MLP neurons of a small language model. Each row is named by its layer, matrix (up: input weights; down: output weights) and neuron, and shows model dimensions 112-207. Each number is 128 + 24 x the weight over its row's rms, rounded and kept within 0 to 255. Numbers have three digits each.
Before each neuron's rows, "fires in" lists the words (lower case) most often at its 100 highest values on Wikipedia text that the model never trained on.

fires in: "another", "five", "several", "any", "some"
L2.up65:142132098123120156103106139108127173124132106128119147089137135113102125109135154081152138141095145128130139112144141144111157149133131155102121108128123114124141143125156138149092162158110086111111161116133096177164127123133139101169125115077150079140124121152151188119142139139120098138
L2.down65:134141135137139131134121152115142129136128120142098142132127135080141203135137088112130151125160140147092123154144114151146115102136161114123130080107100158118087104120152124111120116133103145146105125144115132102126128115121132139137110128106131133127127122114182164145137124100117101175

fires in: "it", "there"
L4.up380:166149124096090135159100106150125164134163157167124131120126116104116132130101158133082124102145113127157131138138076090116081145112119086182105091107134121112088128150142105087114095115119101215146158169134145125156151132102156121109126105140130098127161116109161135107115161134135096140
L4.down380:125126144087185119125129133138172131113092166175082129111097104172136138123085146121138138124168145092137181147126115115115153106149100153136155153154109143135109139153139093132109125144138127079097156125095139133117101145125127105122121074132150126118147155121115094126184132134106134092

fires in: "a", "the", "more", "in"
L6.up155:119160088149112141121095127173136162120134156126128132119125148106129120148141134123161131112100102110124133108155118124077127130125114083124167120096125085200101120140143131124142132096072130186147128134118087118102158154155156128146128096174142119089154127112105175133144113099085083112
L6.down155:098118126167120175165133135111120135101135107152129145139141147124158147077149125136129156119142116156038165147172125064124172149135104113107117119156165124130125148143101155120148174143128119134120141122162144103104104146108103097148115129127119153150118139123117166123099117119131110114

fires in: "is", "was", "father", "are", "had", "were"
L6.up400:128100107145124081090094123122152135100130100142147177093111107155129129105130146112158137145084110166131106146126104143143114087118110124141129170118191128126115121108147134097115143174167142162132102149113119089168157152160137067153161144155162119139131087131141067154147128140133073135
L6.down400:151136148133113138109104151134127118116126128116211093128128137088107087143129125180141092124144127145119131142110110091128097127142145096134114129120126122123116152127135101125082143166164114176125144141140115147092108129146131150120165119084108131134145138151148132103112126136158121095

fires in: "some", "more", "any", "very", "what"
L2.up400:154125142118143141160126158136184131129126102175092111067162151122102114129090124096133138158121142160144139119149083128141123164112126113157147115130096090128123128129139166153143124153104125134144134147147102154131110123105134113168123137147171088096119171150127148130122120117108098140
L2.down400:162140141131108121159130143148138158124081159133128156155104133150132146106158121153126172093122106141114129150126107163087103116076147148102092135118122165081121116103131118103102129111109123148141106124167137121118149145148124177105134118115150115166097148139176131130086137140077116100

fires in: "for", "of"
L6.up618:168156123113139089131100142139175094160150065130101126131089130131073097126104146102111097170099128144121110139201096162129142137144138152133097134132162112136147153145133170123122149131117108146153185106097127109150137140097147089131127143104150073107131087171139138147157118087146176183
L6.down618:106089094137136144166093070154151151120147133133094107117165137138156144142161108128149119134139129107138150090123127111140130108132139140103164108170127076108153092114149142117114147092115127100112141127131153108112114166123109079079136149152144177119138148119096135150114123139064126116

fires in: "all", "of", "among", "although", "ambassador", "according"
L6.up315:155135116136113161111131106148190139154150140107081145101148139133130116154151127083134102143099147130130140137158098134126103102080132158143139178121155119162108115172109133124149153130092103196161143128154113117152130104109109104151158138132124128142142153113124137119126112100127108126
L6.down315:138179149104136083133114164141125105117128146133164129180108098091105091104095092127129152133147110150134104148151127116151144126121145147150098112129114123100111081128099099146134083135196149104108144104096137099132143115102131161120132123091144091108114157144137128119141112096109132155

fires in: "he", "she", "they", "head"
L2.up567:129201120109101139145111111157136160136143178149095151124092139089150145113178139097153117122149080141129142116146139129144165133105144134179080068127097142145153106140142129096133116141104119154146117160091141136123184118106112114093129102140140094086157110178132149115102120105104104151
L2.down567:098146130165123196148088160119116132120125137150103112145156146105137115144114106115165127110148139147077158080132135157125140132117160096111098142122079154123110116168136131081105154133130093143178142109097114116101134151164099121100120116157066172120139101164153134149127174141162120142

fires in: "with", "has", "have", "loss", "had", "mf"
L6.up21:150136110117132155126121127167156152148112085142117127080118124163081114165120156072153110154075132123150106130105127174121195141117085086093118169145126071113092123120104146115090122149117080139105148095126092170119125112136137140102102123085112092099101085130180126133139111138131129126
L6.down21:179116118104110149142098094126069113149117112150156105153120117102146162114139142109157112126117136096132157145114143093183161093165110173128159144104107134127121104094136144151131167121132164083132135151090133127116094088151106151115151094159107125197116106121111157112130146112106158136

fires in: "and", "began", "the"
L2.up212:181138095098103149120132139153173171127144153119137132132103151107118131156119109126124203120089142109121129095167112131140169123126125084178091108082138126132118074143094139141098129130117129083143086142122171109141134164142108128138144089171113123094145115120116187111155130150091113131
L2.down212:116161111136119149128149157133147125124149139136121123131116132082143130126132147133119105108123148040000148110129127159117112133127117108171128120120132138134098114133110137105146119130109140117136120103121140103136129129144128135153136138148104096140162121096114161115109109133130128120

fires in: "of", "vladimir", "sweden", "world"
L6.up717:140153080129110118129133138140155132183112133110124157109146152131097099164140111130133109180111116141122140137165141119110166112135133154096128118124154142147106139135094162116114150106134115186153128143154138079127094125136097159158112147118148169107080100085115111114090125076119106172
L6.down717:164128093106130138150121126130139132165129109130114125123129137130140139145165117140089103142142136118158110155138104118107108101131121136084144134159157124102072140161102109120112133150120136158168108140118151089114187170136143138126128135147115116147115085127110102100150147112123118118

fires in: "to", "for"
L6.up284:141138156119114122138163138095126130118110109149150138142119096080108123167115147099111163169171121129127113111091150081128153141107183129150177167114127098096137160114120146140115100093154091111128141106116123097100110156084167082167167139106118168080107089123152120125144109102141127124
L6.down284:143145147099146105095096180159149182099139122127130113154110146171128080152143135105118152118098100146138165112145108099122153116104124137140140143121117157104152128101131095168084110139130126131121127152114148141077148144156123160119114144156145096103089119133117156128125131103105116106

fires in: "had", "have", "ve", "has", "despite", "began"
L4.up958:140115112108107128093136145170193138128128122125074157091125160133070090128119154105094084168053136122136112127131072138128115149102117124150104139149165148136159137129168172111121127098131159149109145131110136121146149151105145134122132155118104090098176105115150105114146158137121127144
L4.down958:130128101108073116133080134147131163131103152126144117129089130091118119135123153145105099180092103116130148122098132116174140116125144124168120085083129119165142118094134109134141101138140165062152135081147132107132125164131163111139166156134102150167138129112149120165159188108089081173

fires in: "he", "also", "are", "she"
L7.up789:142132112138133149115120138157149113121138139161164106134083152131120134125145139115094176108131143148121112155138115106155177111077123153093107117112118094158099150141116121139142135158071159144148112129119119109153129111124144113144139124129180109102193115130140125128115164057098097136
L7.down789:114152117113093132112111162112116092156102093125115146160081156134125114155117143131136181138135131110077157136099145123103147171093139080116099143109131122140096144159144071132160106117118149132153121124131151111118099125110093129133125099178142136119102135102071126122152161101126116149

fires in: "to", "by", "performance", "period", "after"
L2.up161:131168120073115137118136144132190102158147099172103110099100123108108113151112112145101134122110128142137102098109158099125148131131149082192179113155146093118113123112158148128128130158147155151110147150083099120146096147124147138146106100114128145118141095126121109191156126148058121117
L2.down161:109108097092148125095089146117191102129100118119169130120094155113150136148133088137133132129141118161118135146139145116134161136105177129114141125113140095108125142168139145104122133144086145157141125114156133155138132140110144147129128135162123099082077112145119138134112127130122135139

fires in: "a", "the", "du", "la"
L6.up149:150140136105111119094154150135143119091155117158086168174163149105089134110118166103135133170124126131106100084114119171141101120087127105117122121112140105167154106096075112169104134135131152143108074111135149132135167121085124143131117109146141105111130180143121125136109136117094121138
L6.down149:116144085145149141162133189099118100118122089119117153148137128176169137127153134105132120083129152167018148138128132155099089143098141119122133106157143120130117124154138123091131132102115141122124156113180123106108134140142093092124151106132140133156120125104110148202093150154124126181

fires in: "this", "it", "first", "utc", "following", "according"
L6.up635:153187095106134113117087146126116164097176153139134125108143145119111132143104145112133108083128139165128184114127081152114160169080145118114084118112159115088131110086126111111100123110118086138135127128149123103117160125125178124115144090107138152180134105092126112092190160152099126133
L6.down635:160144145126160124159127130114137155127104082129131136136118171149183121148128153135161171112099146151095108112129135119114139122141128125105120142108111117149080121117169115160133129151106125132084138111092109125113093127151129122109171160136154167180134131144170112131097122095137099128

fires in: "which", "where", "while", "although"
L2.up680:108162118099103150139097146103164135110123090105124171087112085154121077150159116152157170137098147156154123113155144125084152138142110109118137163118175152157131138134090161148111174141142157154134064141132106148118108103142112161138147115121142095089158140131127164116122140128085091135
L2.down680:089138138117100105136144140168113084084131151152155136119158115103124151129118123157165140125112144169104134124136092134121139092129155124144099123146107146169109136115117119086149150113147182128128145103174083153146148165111125113115130140076084072104112149140147164125167180085089154163

fires in: "this", "s", "his", "he", "she"
L4.up850:128168094123137136144143157145159187103140096149119132095124157116090116144126126120138128131156114153109137110118097148101154157122135097114140106120124138147100095129130140127066137150087115125186094153133157156120149147131125107142167131156137114126123148143142108131122146128071101141
L4.down850:150109147151154118135136230127144105113152131124117134157111134120166107162116152108119125126102109158000139134111164127134127142111131111148136114122120134141123139127129155105149157123140124118128123138147140112105154166139110076113131143126120132158134130142142123113136161110101128110

fires in: "no", "of", "moore"
L6.up645:129136076143132107119160147160140146144114085130079144135141126137121127132096141132117084145103131131122107123150154139115120104097139157119104132131135120110112085108109154057118125097107146126175159143137165112129201149141123115157147155142130103114127116081113117108092113088128117140
L6.down645:144111081111207111135145146079123148168122147073139089091151114126104134138144121118116139154092154133095117140120098113118133138109176124124146128160134117129137155150151074132105140133159124144168147085123127149122097131122123111133136110079145115122120146114096123142109116107142143150

fires in: "and", "but", "where"
L4.up266:111152116142097108096139140132155146105163146149123122107116110087132093135130125133116085087129155102118136095148091105096107164126123109178109142092124129128089101125066147114111142098135147114145096141137150129136137146151119147137152121146131064131162145098113179110157133130102120121
L4.down266:113138120155116109126135175160111109102142144134149131115152101109140142107124123142124145112111127088000134101130128142121121122144130099134120132127128139149128097109143131146125140150135143126110123137140114130130136162140113137128134113144112114130125152122109132135137129115109123128

fires in: "and", "or", "to", "although", "of"
L6.up227:157083117108130128154108135174174142147099142144141146085145131098149133138141130185147112109086090144125125104164094131102114161124131150123147125162133151158155103109103131126124141099131117135107114111134111115158143116140119109144180104164113097131128080136126134125142159119103093142
L6.down227:139099136100118160094149177135082116126093126134131140131127100079141143108140140167150137147151130155063102161095111127108149117134161198165101130131123101134151178123155098161124124124116138100131166112106082100080113129102138154108138129130166146082143136130122113114130175092162115150

fires in: "as", "new", "the", "for"
L6.up614:129169104123101124111116133121134151146122093144093145130094125124110120135101134080187090133155125138132138113067156095125142134143158108120101103101125086134108138140141153087145151179145114117155140119095107146141136160088120096155094132125122149137175135155132121127125118126105118161
L6.down614:139118133121122136178153150115123165104131114153088118145149119114129117156136147137114114108133175122059134094158118144100152140097103091135111132126131142084099133121141137088175146090157124100091121116114161173120111119152109095153140123120133141106119183147141143134158090155106124119

fires in: "of", "a", "other", "many", "100", "two"
L6.up655:093108074152131103104127150123136165111121129166116134104136114095088148100138148137130107142115104144116133069148131173132109172146138083120131105086160104166106138113112143119114166113147133153161084160153138097150152133147145122165155131172154128120138133129138156095127141109090083140
L6.down655:118145129141123122115098212122115113116102132131141185128136105119141171136118140145126158122127156179000143130134128104107137118095138100108132105139119147132092141143138156094121111103105150123141125132124117135117122117113105138107129117139131125104093129148122133147122113111098124149

fires in: "the", "as", "there", "they"
L2.up201:131158139095130080133140106132162143135111107141126126132137165160097134101116141102122085108144113128121136105123131112078107188063135135146129082120082130155085118126135146100121123145129135113145150147133128119156177132171108065138137157165182143149108142147132090116141100137108095152
L2.down201:120143125165167161095118141124108132107146152129114121170131122100144107131092157106106125121121095132000153128123115141118124098159158104138119091133122174145110143143107146147113122145177135128134098127116134130127124191144143113143148146121131159109131136108153138100101181133106129149

fires in: "with", "as", "there", "where", "end", "when"
L2.up725:130141121106112094115085150145146095124109119124093182101127135092108131100095163141127114176099149117153135151111104127138141126065123138176110131148128110109135150100091147142129128104075141115099126100143098106118120097118165140145121150105144125158116114126145131150118133118121158145
L2.down725:138125154141155146159119119113160155151128063121149135125123144114110141140121089109146188124150145133119125136160131140141146162128091103126161144133143121161091123106122134096106098129143084160135135146129135119132136157140091129132092136103103114129141139151108079122079126130175119140

fires in: "of", "with", "as", "despite", "in"
L6.up1005:129097124153111112160116123136136085131118100132110150082124140148079124113129143119126096120159153140127120127134119087135137114116127078135133114162183119131149122152127169124121123085159134161158118094132109123135167125134125131162132120155196085101120093116155164137108178118135121138
L6.down1005:126125140107136151111100142155111138084135129148178113125122145117123146135110074144146154136115119154073156134143128146160123136118132129104113107137091107150123129108123130133112112162124142142138078106139143135120120128160158090083140130124149143137125118150138092092136108105137090163